Part of a small language model's weights.
Size: 13 layers, width 256, 4 heads of 64, vocabulary 8192.
Architecture: LayerNorm before each block, biases on query, key and value.
Training: a variant of Muon for these matrices, 354M tokens, 10788 steps.
MLP neurons of a small language model. Each row is named by its layer, matrix (up: input weights) and neuron, and shows model dimensions 0-255. Each number is 500 + 40 x the weight over its row's rms, rounded and kept within 0 to 999. Numbers have three digits each.
After each neuron's rows, "fires in" lists the words (lower case) most often at its 100 highest values on Wikipedia text that the model never trained on.

L2.up770:439485530516547513482561506559540521466441485525516514508468483418517502487465454470516514497490496513453514539516585532537516608452494553454400433544495504524502512519401568522601520460511516433521479536529488490562533523481508486472487460545494500551477475411493494554532493516514528451505469557501476560516515482485528468439449492500456503536518524573491639485537461493566409534481504483462439560480522480403467524534450526444449513480467502515462475536524441579513550488474534549518492515550440483456490460472535524504553411598499511488499555440476455447495477548463524505531534448428548442493530428481538499502438498431537545462502520501461447489559519529417478503482520474540468532516536486466523488530566532496493585469527465521530502447531518465507493528522532
fires in: "s", "title", "kommunestyre"

L9.up943:533496546498496451505508499467485480477485491482508467522554449492418501479449541401547500534550470430431495444459477407478502587471472506542412547558472509506459548531571539463492493500474532489566590491506508486483493440484545456477464497405529501473483449549446493490460472550479509442439537511508518412532527532560498494483529519558550439514533492524520475472518462562546540529439447539493494524496491467435515476508515546486600547508533531493516478577406484499520508542451539542462463477549551496500451513475550543578445451458542453479420467572519538523554538564581538542477506462466508448484542463460498537483413489592479495517516474509511509532497516447496462561520524528487535457534487460439546546520504539468482524565468492456504539516423504438499554472497541
fires in: "had", "made", "when", "never", "having"

L2.up932:453439489531511550538500441511502530459455566440480537488525527479482541490497471465457464498474428494496500510413528468565573538550596581446526477574486455465482516534490561567445522482462453525499463503523481503578551434514526566523455560516470498548497540493533499491442482526481517488511482575526552449581490428563483467537506443553465504467526490484534506527539490493432514563421434460490483620501533523508512449439434513460520433544511481501417534491524509532483509470465460476477471499555493430475468518490480543515400518521537526554519481486488476543496558488456501525551503529458548499486456453593512571509468495470501479489522508455474488505583551557499515557502515427498511491512463543459531476438504421497481506488462506547379437481543509562506539471538491
fires in: "where", "used", "for"

L3.up883:455519596536471478507542468590546460489490489461419462531559491516505474479476495539507513514470390541465483534392519492615558552523495502474518498491440450413511513467470474561505519561469554533538493505493518558483513456565577431516458503447479583475549501470483573504496484473533507536494503478550510443451537560575503527555494464464570458521489582492451445510515472529527489478531441527581424476585440498463512474506458525581472528495483486470493484557531487441495518501530537510516469484532539532501487529554482479449536450497501494528510509480500572445430492496463378467461476562490426465523481487517499511457464528490554472448489500576512499541482555529503503453515525518515494536481507429492535553467457443470528481454521533492459478463549481470463458552489407
fires in: "of", "had", "only"

L3.up994:421507543493520450411448412523484529485507567501452515476428508531521546465490473549431543554480440470544488440489532459544521449496504534462501571449521461544467564499458557507483501550453474556527493486433415524574534481489506500458543502505502502482512532560594503497490547543511479461551537468583507515538517465471549481471479493436470493486500486498472480492536453506469483581454488521575513501533488514522443529584465463523498454520508591488515524468492473606477488514539558474512484517500475467467483528524567532537434488554455499505517534426477520427495486414551483459436479529552515588505469448484529500483456466517504493431552521476527505430489523594572541474549530463472514471457476424541514529474478523501442580483459414561452486521532483581457505502518523
fires in: "of", "to", "bassist", "vocalist", "law", "member"

L2.up593:524505500536516499558443513519480534452531475492502533442530499458543469427493502425497448470508536466399444401543453435530533335491466461455507499456462551521545543419471501509516448502514513461490533514485548504484508520517490487508491506525514521438513513508516553481455484548463561484442469478548579491532473523520460475484515501441451490441520488572471501508542465518475482526541575457562526510557523483527577552507447519509481581490429528543502500508519498585513534488469501510475491570495487451509533509564505443553447488530525506550529471516502494565532470405529519552513487483509478498517394556519488528512482550473413473601541531460520519484454459547532550510563484524506501489506449462570437446466555452433460490452467516487469397525512507465555563484496503
fires in: "by", "to", "with", "for", "from"

L6.up260:397540483500525469512493510513494472439574585476478537518426538524468469463528499454510550475484433430455499473492569554506467551550492512559479429499481559527505485555463473493543531563510489455453536479497489535524476426447523558528487490508562489469471543458565471535449510459522526448503420521451470545585562479503517441497545466512481596522518503516447518541552445517509491500473528525553470506570494523538513518501461548466521471525476520493479446569556434456502564488495494516489456528444543456513506557538492567492550495503475558487461591516445476529457474422462593429476509455462522507482479559532566503434489516427470435443526535493456554539461529464521470478500554531432594515489486486452406551475486462504460509525487489540526580514500450468562490495488523
fires in: "was", "s", "is", "a", "had"

L3.up424:467575521569522497486596469539553506513463433503534481528467534509522503514471504446575533455497503476452469494478478468504585468454558479479442430499499466582521494468471497488519481598533550596451440443486517569491579466513517485516511481458507506531554492579495424423439464553551527433511490472518504420431532505453490484420558505496532516524502511452532479458485443582551446560474453524523449517460571543547535445532495589470491504500492520480552545492525499516531490498505509513577485470474406534480395584472507484514495439534487494513499509514485515586504469524487509437467414493568549450516507554471473440496474492440517501518470484473512541559462558453486455523503492497510515570518508484454496498450523468496502534596458497536478496495455466476511491506421496
fires in: "which", "other", "that", "two", "part"

L3.up655:479505489416491537514540511532482560489500454437526516451516484418496496457523566482470462512482482530503593528472517506485415495502485509484499448511531589528523495540580536470447452492584436455466536492539572463465467489530424504513449544460483489525557477468524511508423571505488535561476509493541526457514547532453529536467468510493536503409455450463465522474511523418467485471442585475545528523484492529462422435492485485520491529520514492516533435555542454471497523461433517565549492529476485489493500484514539592533506555524535520500510553515449427468444460504556499553492493527530500590571533476520550384552535502477484442431497566548526499526478505486449543446502425547507555467470560518474485546560426561495510425553474498520480485546537484460521447552510514
fires in: "november", "july", "october", "april", "june"

L3.up378:460528485494455481482504494598473592518445539457449501520451478540524480502538532507467579504450447540503519482534581463448477478460422559479430476542454531487395514500505546509503525503491483533498563537506532538492404537550476519500492470506497497514503480443489432545471447467492525511537517540514463558552508511518487556508481539502425445494500523471493496523537579476516502514479471386519503513523523523510492425416467465485506487485495517501467399503462432395482537537510489548455474502459519487480527503630539522498548508501544536506522517554487515514484454518508463514461475505440533468469535467465536624474508494457470552498546458551511519512477479533520530479437475545490492599465462488455493504474535491561477423535510554555574510472475439476567580606517475
fires in: "it", "in", "for", "under", "during", "on"

L3.up787:507543503523493516438499479541533416549516556532500472539499418486535450499458509484533497529527472571519551463428472456520426459418509522515484553533499518498474451505452520498503568476543571503478538557579467529458515456503560551516499536457518493557541546522558448452466504477437500507501540459509597493424512534454492515482483522503423451517521511478487453434552533507476525499418485528533490495518479463537487413524443534472499474573505478455596493478507496521538518490410512474512525466500598565480482540540563476481530520426561542505502446463462544447505509532469415440437529435558489546512507535489533449527467509584490556490468507507516525474551595473414496527489460564573442485531443451451506509444489511449519456504479493490528457542480511525472555489525566
fires in: "had", "has"

L3.up163:517516524486464478515539497495456490462495391475495528552546513500499472585516444560472588552501527547480451459515498412505474423514477549434498576503463478543507481463397529547514486541553471523488531482482546514510560513463606509563477507545417555507565500537439520510487534449509507511450475527458498497530493513521552477478478511582455514453509443446448454487457491511523409490486529420494488455455471512562505500498444496474480559469525470485522547450508480536551477490529557539484555417515494497452486530483479499566481518471493551477475480486526501547559511451520503590460450510534509481515499513447561471498468506528466490532586518497540422473542473500464467479575454445478499596509484487546535516534486485522598512573506508380520464417510516468515469418507458
fires in: "that", "time", "up", "footballer", "which", "on"

L3.up596:455530478503497522485555496440488551528579496555444554418585472475401503554487481542531473567525487514517559506505496494469549532488425519502531515555456522523516519441496555512557573479496540422556434474470507486521506494518505462511439591420486485491432464461542488526478457487512490502488504552489492531484396496479581492489474520558473523482504476464498567390520512496498469519548474547483482454529479530503528532522464559469501491509510488498444473516573440557433519460506589485552544497496499493490439491519488506499461535522567469448520468487490534469488560507553510538464499509506420539416494585475562497566519457524497456424518487472459548521479502519480426538507384509588499435496506514471474473421564516499501465475560499517477456489519465467500517616526456
fires in: "of", "respiratory", "environmental", "de"

L2.up151:483555519483526453491602426514554467476463517497504520487450564493505500491534493433550493599446474470495453561514468549571513493482482562527542489486452519509498507490540533441442502472532499521442452472550528500512424406462464503522508484456511418485559477451572485504481463513465471526492564474559499536486514499512487452511532441523558544538481520519517490475533455529467480556500477514496548455527581559473574441553521570624460551523553483532518539529509511527463492502489437469586445492548505443483451510516526435445545495515537479577530465410527550442544431456480494445470487528488464551503471560513483486451549570480486455525478421485461579467450475575480532497548514481487458458451464466469448496471443565505490505526492482520490557473457541543476523530515563
fires in: "also", "as"

L3.up333:461499470551446536476508463527577524521522565513512518468471541459520513470500493526535519523493479540436498536538473443491440511448520541435531534503512523564454512498435503509510484527504525543522509488504554496460503517445561492534561465583572544524454551498505522487453506492488483506498496465505513458526548516532523554454546486423500437557532565500442505472522541498514430535478419523476527573465498502545539536481463498506455524561473460510507501498498579456506490492486557549488438442477458427515522522475456531488561512451528379437491473482518535437544522455538539390490446487364508496428437533469500523425511501591489549501535554630428530478413569504476520505553525523572445486479507469507501506493498542490517479486437526513498519458527497462525512440437553
fires in: "of", "to", "for"

L2.up616:516499557501452553522415486490538506527509490511550482482558533437503482444524504542509466499473536537468507451462523464516496446532480505582552530469502544538497555440577518525531542505550504535478546488555530468463479521495609510557543467480499483429489548530494475518440466503520475518445490478454547518571533548476508553450518534497431510500539471522451499450431514503397474479437455518478426490431559447528565507494520491529557468542448510526522427491534544463471533501415484469414511412476509571463543506496439548489481544478560466459475551569495565474569446446549513475506524520439495479462500587472581508558457507437484485488515455489457499490502488582515446535486504576623489537482530476497455567448488506495514456488427515449504503470502532488496507517433509
fires in: "to", "de", "for", "during", "des", "in"

L3.up90:488575480471518507507439513548508511542529485479497539510430405515468532453550517578468504514508525425493488468522453391517438496430461468538518523477474559508581523521481428465449455570562475567472501500463496511538485511547539499526540539491467480513528531514572551493527535516483508544481536460532506413498465548512432522489461507512509454446433551521503525504539468467492515540512421507570488491492504507508512482499503503482544530482514505608539443540555501461533523533490524522398485560516536573500558424463512480456603441498578459496485564571509467489515613507468448384443461400450495448499495507495567511436481545537496465470496550544501486448440482478471486525477459464559493480410465546494549455504500506491476522524506479542495479487524513524461537467499490
fires in: "the", "some", "any", "a"

L8.up349:454509554484440570581495497492546518527499456514536506483463472490493594422520486548479480521472505539570483475435587483493464468479467530503461507562480513511504473536481519542492501559486534545479539536476529494574450461503475499524498564584503471568502533527492468485525458434581512457523523421458500521558485529491576489553489498561481559497569492466465472480433501451487523523448551477508557511568471525489457574515555423523432508496530500494544419488457512475528534439523488564518555570547488458479511543541522383544456411519430501521537460471520518518500484471493488476417493508454533467478521530483569422490489556514525445483446470512528451509498432454495490584538487497480485518449481514510498514452560456577487534518548456451466382505434502519474465474478542
fires in: "of", "played", "in", "as", "various"

L3.up507:528495517489469530503518580578529529492584412508521561593539458499482460496488461465566538482533477474494531554508602472544580524503508551468535412596490554554461536519469499546533482509473469438479506526517526459517474424489502509533482456494503488550497522451497465532496474512535526513432488466444479527491539479552431514461535480565420510531515484505543522534524437531511463471544455473485528514501524463501363480490593433600481489581437546560469489450575495490500531493390505551445567461522502511515568468493536511495512490512418473514478542502492501492457424498428574491483450495455518483492540542488501497450463514499590476473437514454558564526490457498466500472536467509438483537470530490523480474464465491471473470506488467488513455530490493410529489459517523
fires in: "s", "its", "target"

L10.up624:504515416511461544447446504508463563517432452499478449468518482521504470474494471516485507581547470486530426531456490479486526484528461447518575517512522489451476520513488487522429500456624588570523595593591537490394558460536439491580471500563507513478416473490511477474506470496561487483518440453479474463498492523454550475512468472502485536529547443548537508463468560560515480516507514438502436465483537479512560487493552550557491514519533499493491525559512495477477547420484546446506496512520515572513523467479460501482530514545531450503560491482503428448465463504494537514494520458479498498508482508531443502485488453498509518546553523455514558474489561371519452532517547470468554462362525476439449549498497495474525557493529505483460522490500447569541501457563469
fires in: "an"

L9.up2:450541465470493488499438539502550496500529465434495551493535513547450438486509502527523423498553450484488499512505487492505481573477542505473511518496575529471499443468524501555487554464577485556473522543492429538479501471567518522490453434497517504492505518498503522481502460490457510568447429504485460528572513604435500513481551521477527440544395517522558478386577408456562453529462637463568450482563466503480529445471565487463567556486459529517513556455473432469497530484457507556513464511551481486530476483493533430579486495543492488511504546540489444520560457441477477522460563471432516512577499476497536478506528509455519504564543553548471489525541492487495496481478504475510532453480536495533567520448500496504526521405489570471498475490480472529513498383483519
fires in: "is", "are", "to", "of", "was", "be"

L2.up765:490564442492459490483448516543520531474496405480491433568489576482524516503545516497483499544554488571418478525504526544525511576482528555524477466466463441487430571520460468568510454517480514464507564543558464539489444524443451518534482441561493474480491497521458459519497527551484480504500505549445454534506444491514461479488446495526483502537418516549410481512467592514515559542541477502506420480470525528485495461477513555564492469538485482494507503495531496460461560518516461581429463458606515455527558524476438539498430517476511577562537501508487466533518469458501530477437443562445521533480471470495564495464430473412482539549524532480570510556538523482477379489479488517478466551495441435524511469510533535515450526561503514445474439494494485464532580529455541
fires in: "as", "when", "while", "than"

L8.up874:469598505528507529537429460489495550515438482455545503526500531463435475410506492410428461558468489408480504472491536492478496523507546532443502517531511497508469514458426524527558508499512463506523510545438457544448450482520536531507561501497491499543558480466553467439495572481522514499541520452529517504546530553490501474542549506461530401455473425502475398445522512516446502530484529424537512489540473546525516414478511453511528448513519489582564459568469501493522529558464441571534438508456480460552447503510527492491535516487491563501518492525571532478458553400508573535521516462458487542498501483501533553388456533469460474441531471547534523562541469519507522546457514539503539540494524495466497516414568503467465461419528521478505462518527481571411478521542486
fires in: "with", "of", "against", "among"

L8.up775:477456521492521541470530466489527555538515419476468491593486497515468490482586456538504527487506538474471462485474505525477545560456528589453450479556474518465480524505472487500486492546514508524551546508507586454502508478487538504490534510522495425457460450499448486507453451430489500549506515468467490507534414400513537421452492531475473448568483511509486493493534509553486462424553479493513474563530486566471554501503450516412542546417484489518511549505552517450469513505505424550524602486506396448528496517532526607590530437480528480539475520484551477511434485529522485466455527446467540500558488507564535502542540459536503443469497527524566534482501508489418426493426416502499470441559483524479579509454533521546463560549476492438457472518507460506567512550501522
fires in: "as"

L8.up663:505492474508511534480561564588455543481562463459430488455483484474512476477471483500429499473497560493524495496538549462488469527449588606470524493493471500469450540522452498578470458549485477544471489559555552471514530537475439545531537489488597486455568533411571539473518461499503451429481477426565531534493426549533506521558578480495464459522466533514450505470450541508448432559570440473493485574502488543575491506493421480505432524529501504571577518481460477521499528469481542524509410547529496462563507452551509496483456573453475521465513493571522443442521509421417550464526506479519481503542477490518437555499467497478451563466499511529509477500496456463513500505529446473427496539480578447505493474446529483514474463483571556526495516499472484477481546504535510
fires in: "by", "against", "with", "under"

L2.up630:467490493501435486475464433531477547501509511410494521531495501474482573459509503527508487556521473547571516498456414429491510525501504504464470513421491492558562518530535453464466511530507482537449479509481554522490506493516531411501360497503477517487570587492485581527527437520470522568517424494505439475471564542529500517504502515448472559486551554494485490493510585512445531489411463432523489491505476498442516509539495526524607533444543499492468550488419419432525540547462480527495440524486461533504518466547493543496506553554522491493552529515458448510553529464557529437451475504514517466569456420515437522546536468535577511518469451463582475480481505482559529547458568522560497531532458437503543500482426451494506482478497468520464426555501508566546506530473491
fires in: "also", "well", "uzbekistan"

L2.up453:481529417493508499501577497473473543475471492537454469516459547570510524485549478508501560549566491499490498472468497473508511445480424498505473449555526464542500524550491502634526531505508505494486473554508474497515531496466554448577442451444514495515466519447475519462496494519513510471493428520511477585563477462516543505614539412503519490511479492509468522442501480526483429558504488500542504518557450541575475501462529377544533463439529528494525520605456431502462435428451485507482450504452418482491501511526504470561492515573458514536552581599519485501523440536460527532453465485501446541440501494591513500512485507511477476454492530496442500508512471545514485581470552448441556478461497484534498526461493427523476455497541476466528470542497476519474544595556438
fires in: "an", "to", "for"

L9.up637:509514479437468544522495526458465503503478485553448492523468489460490522485503445522520467471553411517515466484478496437473525526507459482509508563536598553455529462500462492528493500421477459535524474543537514498529475581406441545513510500458560571461471524492466459460484511548517523543454452550561430476554514547550478474523414542534552419549518454519486402555549493561499496527540425445518484444493529490507516485508544472588531556503471563443482457514478462423495557468524545473452461504523477489452592497491486495575474473506401424506470488531482486494461434460501501499445512545466470555445534507528485565480515499526493479576539516443505517505566626543430510510491458522506549469501494556568543507549493528491484500522472497517517587574520441465484495480512465
fires in: "an"

L2.up958:527447503511501515526531431551512540451470462539508487494461573557526504466559504456469425497456434529534436413543444461471590490483488516486527515463545515439585504573514502474576380557530554531478552483447490443459503485474493486557467500487508584549525481490516473442450552535431526473495450486499524442462588544493524496422474503558480583433458486487515513548483505446559498482512543513535484466481500465546465555527458492507506534515438484450563590563499507491525547456526450449460488566500534529452489520545466481543506526479523453495460454578442491506479491457509596491483564539511492462398511504438536485455491530473465531496484477575513417501427513488536508551495486535535511507492505552527453533432507478491571534523456516520515503507552510466518491465437500
fires in: "with", "to", "like", "name", "than"

L2.up670:492550544435448475487402482462477523504487522522478505490485516483462476421559514534435577444463531493520435509529449529506475495500500483480541480482521494512472538535529499550541517428477474494489422434489459490507467510533514526432457502510505514535520503498450536433439503486444530525550434487419538514439545555522574518471485497488482533525507546533470516535497562442532454563422412503575499488408458560473501480473453504522536537515557556558525494525453535443571564457480476404538545507504498458531480543536434514463498576493509517460513389497445495531490518533502562527572492563452549430466531484506485456533486477553496473503496510476556568463559485609519532493508494549462497522520475457506571444468504460522508504548434496485493360513507500468497500504543522
fires in: "to", "later", "career", "also", "such", "be"

L2.up851:480466491431527499500453404554448527514541561457514477500530485525468517531477494509505562583505488512466471527464470463566534507551558541528530404534538469447495485493560472492499492476530465441539463520571468475529477434531485520443396489564526527500523513495520524505512482527489579539507520506472500511486519475506500516481535461517538506410455474537466454523481507474519581549464516571552577591489557534519481453450527518605513440495576484471461536548529574530393551497490460515500525579509481416529577490525449475525442453497445553462548573512489560493518483467506479534487447497463536587512449526502512480503525450504527493508468485453525466451545522576482464518428498509507515495400434530462497585461490441447503465496533502484450482531513436487454531522482546
fires in: "of", "t", "for", "to"

L6.up912:550523449480508472452441533522395514534499481486517521459527447504553457519530537502523515497475506486441489523528566416482459534524508537476531518483493532459520580484455464574580489468562457427545470518504536533560576448516469495522510488439499492470486472406512564455455481580458565426440461516442464526508525506495532541503407576519473401553468488461537489504586519488489482490465516514510488492506525443519513441472487537522577544505507519542518457537476482549506576472477485482457446504438478467551520578500503467485482554586478549515475491517483436462540486470503489544453522525527537494453526509447496487488461571535530483558371397505494436531501496494429450486541459501532500430478561492560561489492523544521520492578468493495489466532510507475462448455546532
fires in: "not", "to", "born", "that", "t"

L8.up461:499446489458396494551443507523477526528528587499521445463446505482540504505484530475543471565481542470478472580505558504483483495472529514513563494501506493525460470408447499517479452515524499502493565542526504466531467494539494540448465420528471521513548484510580429552548499490475561525542564405559467492566621560560481519457563547533476437516471462499482460551573490475500474474494503471481541571513498511441526416499509447446499566516565443516565519504456533423555498523411501515490492562473477502538497511513549529516506514450534452494485449613511445429443491469587455464502428444507457512476481455467500520481496522525524545508484467505497508450522482499484496512627455520489523545456550461455522470457529531490491453521506486491462545505486522452457432531482521
fires in: "of", "in", "to"

L3.up750:546501460496452495511420448467617518644531448522449495491512497572471506505513511525492458507501480490453417518565467500479539527499463528469531513490407513555473462485565504575513454533482477474555501487473533478576418495545513520468512506511538466525493458486516448551505511442493459501490589505500495508538552531506554398476464568487521447466440490432494474458529473455546440511440514522531432583548480486438590480502499561553534561544577479494487516447489550570506461505525441544483553574483511452488511435439552534532452496501475500500475459513456470412486464510533460496510447514501519492464447543504541509538506435488544451458537516490494481544526460495503534539519470465558516434490463473474483502527555528550451456461435524450557491473474494538537509449540550
fires in: "of"

L3.up37:436529571490550430523529489535516516514484501498541490470421517461471517469482557494504503504470560447505535538482498531501528480493463511529514461493419477563461429514519583520451499410511520470469470449516407456532554510550524477563430525478429501501551501460483504505487538518494519542488524552505436513478467535531556489516502459493465525554483503499495490519559459521532487543540474482428575516441544523495564511418480486500489468478507521460429570529492462462542563430487432486503472549542534529541496520546439512497501537473539449451445543601538481502555556515451518534482477590481401574431521471454520528442511496505538496511528472487542531519489514463533463550451471529432522486509526444537475592477539436460526480512500437547511635500481512495476533584466412
fires in: "also", "made", "though", "10"

L2.up422:443479499425593496506409456523503494536464468529490501491498553511473493534574475505518463531476496466508524512603507565546574519540396514480494488452467511538512591530520498538521549529496565449482478524491439463445449456447443525443502543566511514470551494488554553468471483449540491441493587510535494539477490483503476459511497449514525506449450524499545552549455488442501453556534490471494533502414541558477476461483480540589485530403577438519540450545498468522512539451480478477445514575500474428435471499491486498495532535569483637482469542484525480514422467498503459496473468528532478577465512465525528540451526552501460515508477482476539488545506537473549454481494433477517545465484475472492473533446557491498497563502489479530480491530592400547485548521492519
fires in: "be", "forbes"

L6.up1018:491558473490469479513555446497479461424492566489481436550547494492472542522596473502464456505543487508474519496473495544505515424514455538551534507494481567492504501453541547531447436537514458554541528480502532443485443519499494475459488502472513525535573511608570454494484500439441460476527522552492495513508527456509505452548514521537480532507487549490445434484510521448405469476442473486490496490493536507460486421545519461493500539554520452494522453585434593478443512506480484540482494413523507513447541531450538567552526502490537468536533479570563547465457488475479492475496556489407466489491502534470576501387575497465536560466484442552476531525487396561516554544524469520445531471467543455480535478449530426491535471456474550505417554532543473514548508492555526
fires in: "of", "to"

L6.up844:414499474488526531519535470456490567443461527448541520529523512498467608516517446519471489566533445553505512531481532477480458485523534468522549513541416464521505557542531436493492472481480526480553496457563555461418541484458450496497485471598487454518559511581539560516507435529503534556486480498544460453487533527549470482434527463496522470479480507488462522485503445495504460474501437418495523495457525525518484472520511435460531463469527543470482483550518528426463493471490508538450515466493502520519471469505578401508483531444495582420554537455567528511576514550570462435577514411419520482520484537488480432448467520508516440592534488519543533503463558507499514513448543502497513496474536489551527548452507570453465497487479564492431503408522424539459498542455535
fires in: "of", "that"

L2.up829:457567437477498482532486490514510503468485449504450525541490512542459528493509500460541546463520452459577428568567543500509494500517463518456440548579469532502467488431535475473537569563566555512460533513483498398479460524564376527532411600511485464510488485508535574437517562494489533473441434504486509520463478478484517507545483549529506528553474434487540480473442529449484564529476541498433502500459433497430480431467493465535516510435554479500471497510401440517457509526530447464538473500497493472543522475486539462542495485559521477562503505486524479558499514413494541485493520564495485545465492529513533480506385533553489532569455544497449521544464480465478462479461449506510531489538569514617544456451530547527517504521493495486512479563532535489511519437567521
fires in: "as", "be", "been", "are", "number"

L9.up510:488481531520545456542531478565470482483503556540535521479517493512436489431547527494520488509540479479498531463523431529503406516432457524492460493456539491494533605481493500452494486467496483483517531583530470536464405538535476493462514558519488565589520440466484539554518538482502474455496489472513483517516498465500504640477549528516492518526476503482527511414463480505500504580437533490487530444562511496481445432504493475489533522450493495506439553485459513513519468498513476517461500488520535378576469546521476532567428449561500524532529456516513496463497404381505528565459503504502599526490492532512541483503438507421426483532516476540560480551490497439527494527527423435430499534529561501560389498483516518490513491563503458534495451511511509595523491480515530
fires in: "of", "to", "with", "under", "on", "as"

L8.up241:497561532483416518483478481489439552455512495552492558544471458493457560542488486530531476543506455536450552465530409474501478469483479461561501512432502566511478478511523506490499437483551519532493458527416455479492501515490478497548478469489534540562535492501506544436504488492507629426533427509518493448541466528543510514543501490493480447487499592517430453544546508537511497551469520537445511519499501591525450533554534532543516469448419599461481507483561539499563548488490498436509489509516474514473532427493526476510426502451479480471494529515489428552543532502527548486448406527513452521446512491410471576445487482498501514490542517417484501537470550537476432430533534476562546525453593519549466509430467497552476514469568414495503495474523450544492549519496566
fires in: "0", "5", "an", "1"

L8.up115:560514448465523432477448536520431491525488560447514562434526524449499518457486506470448514523554520494455447512575487553455529607456529545516465474514531611494497456496499523514523533527532490436492450470475457442502579529472535517586522449541448481530495515449481478447521538523507538428456498588471507560509505550522472439484565478455537512499502516524539472434543539563498464554491518453539517386465505510555474493531563462545471484448531541519470486510459469530432614469466528518532502549497541524475542492549513431534488491463493474475465457535504490541468498478509553454473515532464543531459579443418478526514462450504498472537443442490532431527566512554493474492519520500581564587468478523542505440473482532562512491453505496477496561466468482479545505486468425
fires in: "to", "t", "m", "re", "of"

L3.up476:527552510468485474494540512581524527532453506544543478457488522505423518517511517556508517562474474468530545552479547446567480477500549523487412457523453568509517455535527518487498480490460511503483475535484582534516519539445418473410567540541537531485570461481535512484533456416518481449575551507524533532554574496537502448528508563515407539532466441485517503492506472513401473432449481508474555545440508491517538527586491516536496482495450550456589473487508462433503528491447508476517505465494431500484450482554514450462473540425443537472477536482512521481492498511474374486497462510524507512483462530489509558444535500457501506498532477548559487504511521508633582472432504508507531411423480442490464498504527572511462438515435499489505542492529548541506515484467549
fires in: "to", "of", "in", "into", "at", "on"

L10.up367:530529432477454527472517459476481538512493465449432511520490528472456524497482521502504499444597528504511562508475479424518536478449461467496627499443493381526485507580470444512457454498520528513499493580474528480491562436469433545446485471499536562586490484429508446426540480579506478515530551529543594498483534475496458472495494512491536547486552497460407526498501520477464526582456492485487469518458454486493475495495540516527505450498507556454452423493555506463466517496471539547458501491528522478440491465488581567521513521488541466437497474545478510467467459542487522497468470547521495545497539512492448545461548475543547434571553514478508585578541543462440487503486398503510513489515426505564487528584540488481509470499514496499450521505455476536428579487566546
fires in: "an"

L3.up905:430574480481465475511498525486478534476494541508534509476472512477494574500538489427478474522474547490489495565485527488496409539496507481487580541495534540514431526534515559502479491544483560529504563465445501524478499583524541456502602453571565492523498529511582515502479534517567510480502528487509477550462520576527574477446469439547534474603410486445510488506476436440474456530517476498520538485452439516481503479518428480522481507495487540510512462475531500541514525481506516441540516428501482500511468477496521475588542512491522460484463475482511581465559474507558583420434512480469477542483498542460540565425496447538519512609561517528403445448470496554475437542473509507525501524464492544430480539453403487530446507541428504473524502442473512454482543406505494
fires in: "for", "the", "at", "to", "a", "of"

L3.up0:533562419412509533474474518490499537529563484508467509522507486440489554485516451526481523494454555432531459582495547382537523517489522515543514517482443464560495544450501560511519536574527515512527445508570563485523481479498544502482497426466528525523466482446542541454557549543552438500488550525468453497486498519485482537446377536483467573467471423550487466494459492534458431583507512461521498506471466575484528499522450545518423502533531496420484559472450504466523513508512602487532518493509399481538525455538515506511523519491537504524485504527523495520506457585495497434476543495426484418504481559437560549423551520465545532472509420533452467523499468493477485571449462414509512539415517506509530510518455471525461560521474469516496547478462532502481527459523467
fires in: "the", "some", "several", "many", "this", "various"

L3.up806:525540497565467524486440425480552518494470548469550483533489538476402587452538437454578470498445465490522477471502507469454448496497472490439508501468461487461545408499470469573496487495494554480473539549502463557479463455514482563498489489486527528426529556514569552409436516508499481560495489510465489447517483583469520446484547461518442498470506575487491507486522490506501508453428527506525468571531475470471491485557417521463521404478556510493428474594477539518509556436515501500516484458471489511512542448585518390468545539613509540445459519505503529492483458558506559526560494501501531522470531537482479498465473481521404518593464527526519548522474458510482526503569501516463541481454509518490449546472522524454523485478468580562531539502452487478456582508530481
fires in: "of", "on", "the", "gobert"